MLP neurons of a small language model. Each row is named by its layer, matrix (down: output weights) and neuron, and shows model dimensions 80-207. Each number is 500 + 50 x the weight over its row's rms, rounded and kept within 0 to 999. Numbers have three digits each.
After each neuron's rows, "fires before" lists the tokens most often just after its 100 highest values on Wikipedia text that the model never trained on. A number after a token or word is its count.

L4.down621:503460472559510413475488462514531527495507458449540538465507439355489486535485459530561454490589531521529586529516486549547347522470411480432444487508364516419520534489610451416527583418419505541428492542563472503487538515581494505470419550503530446551555475510470527483467428495463445493439510493524436499539475536547442475491498524546499525484536449521529525427432542532596421467473
fires before: "-" 23, "ed" 9, " by" 8, "|" 6, " as" 5, "born" 4

L5.down78:615567523457545562654555520440453476493496561481503497486503422472409477494472391579491496565396499491465508506500461525459568468451469537494483580543564483447527507592523501496482498484404535405519459473451469487580507484488526431401458410507461482519631539546444556531516460583469493409520506543526470366536520565543544530414480455491593355565590516559523396543474444547485506483506
fires before: " a" 27, "-" 15, " an" 10, " American" 6, " Summer" 5, "Pop" 4

L5.down12:530423424556549557482500503500501458495553595491468490455471495540494426430530541564436514438470478500426516514457486529559459534563440581409523393529427560472497479473543519567518546486477495530559429470519514442449540490519512369573504497517495554490439522523484491531500598481432437373510493501611451534467561435482429420490593611492547548422533470513439503545544630577464434484455
fires before: "-" 49, "e" 4

L5.down272:554518480524422564334553567520551436486427548471539470542494533489576492488526498572505552505511491448381457504521563509652552446517412530463542548441489563501558403567456482457565475506475441563473543440503520536465529502523485470535479471504449476523434445517488525474552553455356467503473528407586489595476533499495497505518452424503509419498429458481496431442537622437478583455477
fires before: "0" 42, " |" 5, "3" 4, "=" 4

L5.down560:504408470519460395482565488486539504579505483488543514467559414509580465501487526491534537591465497560514517461487504529474511489469508559452558563517468546562523440499483423499512529594477546459473520485521586472535475490559451451510469409446562460556523545530493477482491476528521445516561463548392497525538484492534537486472498369520528486670507489565458433479532451510522480520412
fires before: " a" 39, " an" 15, " the" 5

L3.down748:502571555442420486441441469365595520477480433521483500371488506448435432383527553556461402431493500556500553480552601480487450494550543465589509438484498446558512520554425462494482493597453460529434552513439494520444442517517429508533509536518538499489493507516484514504523427521492547549545508442606556533458516462444479491548504495522473577545618493502513578558510462470471498552500
fires before: "==" 16, "===" 16, "=" 13, "Pop" 6

L4.down974:501555486546506526494520441475479508475422552487353498483568539467508513558530493481475559454436537515540567449474501497612563525550469461523490482512516494486501441443488474545468537540595369453554512552534511455437456570559430439436548542531601491554473494559514412531477470459614542504484542471533504534449467499532526563544499477535380421450519475495544488543593510456557514467424
fires before: " |" 42, "et" 4, " /" 4

L4.down771:478480541592497520482611537501569534445483549531462584502557506459545544429471492489534490434567506587509530502493564487548431431487528431504402542450491553319528546537489458429463497510452592465494458502516431399575475458480478522475578433548416464427533598329534520436462443509494475488538526420453481512452450477450564530419507475513564477491521438547534479574601499478464499481476
fires before: "0" 37, "2" 12, "1" 9, "A" 5, "C" 4

L3.down892:526529641509497500517505509525507489535422531535501537517463530548487496448449461561462589477585428558459486572592497562472578469481453426453519427468472432598440545619553492643384499475462572539578565544479465499424539514484464470471489613467592503584465500486512510479466475413517467520413420533518446451487387558457519520496469492469473495531541499428541562496510506557525612568475
fires before: " a" 27, " is" 18, " the" 7, " was" 6, " an" 4

L4.down895:524446411534501455493445433635507491595482498480496540456414478480472533428463467499424558548479475552531558521622501532391473470469553520532452522510581572431543562455409484420416529538556587476462511500420577497501446486508544587434577502501498496513494512549425574447581444460514497494590547543461495533435550557565491502466595568498508502585551507449560565505493443579536452473462
fires before: ":" 15, "}" 13, "=" 12, " (" 11, "q" 7

L4.down153:484458490540447433465466438479550539501477505467427551484455508605520446471519494432412405411576463553533511530455407521396481490465564526507479652460497477518496468515474526516502509520554546409564546535560474588440509474482528451570523485471421526433579539484528443516517489468526471438468589426570506517553443487526536476534509456443449597499523412569492492558543363597451451471455
fires before: ":" 65, " |" 18

L3.down680:489522497469392520526494408456443575496541504597532605592515540509482522397446468543473512617559506503430437474585479498515428547588500425540509559567484544502496494475432546557486532545459461464525602459568538482520510522541507501505432521478430452523465599423502479482465439584538453544567488482516570465432504530523525485490447445515563494515494494552518515497521523506440436482432
fires before: " the" 34, "al" 7, " World" 5, " his" 5, " this" 5

L4.down923:459534484477502602536543594466513463497504509532495435513407583471444514544465432469565478520543506589493524449471523471527465447508505535453502546529486563470566625518491456432546503484431591514528591554503397458584480497534433565455534492549497513549500555487499552520510600511393480490454484485448522468519467559501476523515579561473423458422555472538509524455403397559544493581617
fires before: "," 13, " (" 9, "." 9, " in" 8, "\n" 6, " Comm" 5

L3.down815:543499548505536474418488450516506468558488519389489539492429446442558495463485472554474486446526443550532431463476522589548502501504549539569537516514525514499496547396456462510492584550533437532497418538564503439492485497431509505487418528522491500585507520515478487491528569359496436495496506533489459479565468543522461526563503526501534527555499490529541473635451470457449479468487
fires before: ":" 42, " |" 16, "ed" 4, " on" 4

L3.down148:518417434497530482421546468441455484532606449586529473536550496539574448566505537549569520537555583543473491555516523493546534432490506486512519401502537413571457442528438465508535483487542539566518537470532460438566458441494457468421503453516466453600456593469496559503428507446510525457472442542565459542488502431453532478572579408445561520418553498500473487534520536503495499593525
fires before: " a" 36, "born" 10, " an" 10, "1" 8, " is" 5

L4.down537:370434471553510495512569586513476419466501579485516466457542507558510464458504507481525462550451489426481503395572505506466475444472455509437485549440450419470476513475555466526504444478547547515553491515470444457427622546501510614554554508449407532446546404490450516370532447424491507588546487473514534539495600409552422547504453509550504523492512489519559397443467485489440508442501
fires before: "-" 25, "=" 9, "named" 8, "Pop" 6, "n" 4

L3.down628:518427510491460565456541476566510482424547492533526431523493504457518528435474448520438521522446505371431543483488543602491508435436548537405425495508531492522419455495480544519526520428508519535461458498474587470428493530499500528546525555527526464494504523425405453513444449400495514428511537588609552469522425538532553489454409459528570483460443472495515522513563572500435497465447
fires before: "==" 23, "In" 9, "The" 8, "===" 8, "=" 6, " Summer" 6

L5.down132:580480571518507523524560522391485513500428466381441530501460456432559452548554482567495552492496574549557451496528507484502550479525438513482499477518530534489428602503538394417472590471424418489547485516414537536460455448426553515463504485557538411530521495437543553461471493488440507471500518537498431473500555543552603393553552548442518431440466516449482514504444555458468486536490
fires before: " |" 25, " in" 8, " (" 7, " and" 6, " to" 5

L5.down144:509501545430576451381506507387469552535512547516453549517515447545570529536492455573552496509504427423440545542461499442485504559394457506548498541483500509487419402553458419439510424457559516560554549443539491482400519523528538478480535443540507485500490471570418483505484503555561406505573524498424559472513459473459492429424481491522553481577490495604537602424464518572584518385420
fires before: " a" 34, " an" 12, "+" 6, "-" 6

L4.down829:515545446456507494503433585444559479590552565439558464505502500531467479479459494479547442468422535464560465539494458526460482506544510602509533560424468411502550524477406471537515573427569596506550579471515503510523443559449452547519547474420561572588422452543465475460520446468529596449545405487512419448407524433487461508522556490466554563533582462538558493524526497517505504532563
fires before: " " 42, ":" 6, " C" 5

L5.down632:557459594530560518532516490509506493427422462470498475580414473472405420498482643535571540503433448478574476580574458553521378580445521476508444498505510532411524524474503532528530523538538481565507516546481621474425602413525400472487547527439567473451501503470495497447483420464549502461538489595461492507453461400532493543462485494526432467436475440459398516520474565430529623559472
fires before: " " 47, "=" 6, "Pop" 5, "In" 4

L4.down29:435427475476592529500610507513389501554444464484483538481532510514501498521522531501496449510526477551493472500381557552537456525458578542467442511464596378561488416508457440491485451521526498410569507435478490544575531520453505543500461395528504537478398614522444349575519617473527504441550454439546554506563540511546545504461478408466465557402531514510527514475526461580513550493572
fires before: " a" 34, " an" 13, " is" 9, " was" 6, " born" 4

L4.down187:465545619477512432497468428556465446526524475509538529610621468469541552345511529505397544511502538462503519552457488493470517439450456598477531500494392483523556589478480534447543509522487524430559527466498520541554459513455502486483390580513591405528446488526502529451460379530549464458497560500573540452556500484414513480537478397544465530505447442513511598517482571483420494455595
fires before: "The" 21, "In" 14, "==" 13, "===" 7, "B" 6, "S" 4

L4.down178:392493602474597558460452555493459482508460527512555538488510436454550466520466484384464558534510415520517535558528447478528525392555497419519481536476570541432414443530451544510443475515550530484554454500453529450569457483406508553460545498562502529491586482493421475513434436514551435526527416488541515521435531583474485577495477522515600482472423484574469502605499466478547552519382
fires before: ":" 26, "s" 8, "^{" 7, " of" 6, " " 5, " code" 5

L4.down48:484513461471400450471455489553420530502521505460464530432496474477519501567561494402514585545493452540517595513381501505415504459471518399535521445496539516456512473519508485493392485543457426511529567486506499449535437549531575511523451452485571573497598530499553468490429509477518422541498470521520561460397470458451513484529469427548453462523511486455538458476464429483437466435610
fires before: "1" 25, "2" 13, "-" 8, ")\n\n" 5

L4.down721:534548535524510468601610518519616457423512542478437501493484467421552501513466470430483518515461580547548560610477499498541447512412564537473538395458465547552457476516491499554535466470499561555494512499566536527451563498501567520484531536554523529433506382466470479523548445526499452515589589566384537486524438514578559486501497466636493504592495506484525549496529442521409605413448
fires before: "-" 33, "|" 11, "The" 9, "===" 6, "\n" 5, "P" 5

L3.down192:517584464326480495445484455452523500479555510531453488501452484490554626500441475529512581545438432446480469420540416596544608541482454493540550438572560532520460518511542538419488437554501551506572467530580460497469516534538434469528451562528481484540525475488472422415484587459464464522571467465504549447493553458517500486577543487495602529417449451548522584495545401427504541483532
fires before: "1" 55, "2" 10, " " 5

L5.down922:514568461416515467529457514542616475492456508460498631513481423555440442611494561501495569487513515487521501427442515459487512477582528508511581443528576497403441443629515468531499520475542563576585556540467453510587556477525547493478466453524515463611484466520516469517514431349489541559537494451417493475430485546614523546490492520506531593445530381591521541519457392444526574535506
fires before: "-" 37, "|" 9, "2" 8, "Pop" 6, " D" 4, " place" 4

L3.down974:523524502475491518571444401463488544624539574526500442484552537564519529511533534517525463448560459566542409425505494507524513595490541549486507482571501469374520514412455579435513535438460515485492494444491509506513524425552529543546459475466448562538565461552571509536452424417503388429496555532432547572590474480514463514497533541502485483431439474509456533466375471492460623498508
fires before: " " 20, " the" 12, " UTC" 12, "ulation" 7, "or" 5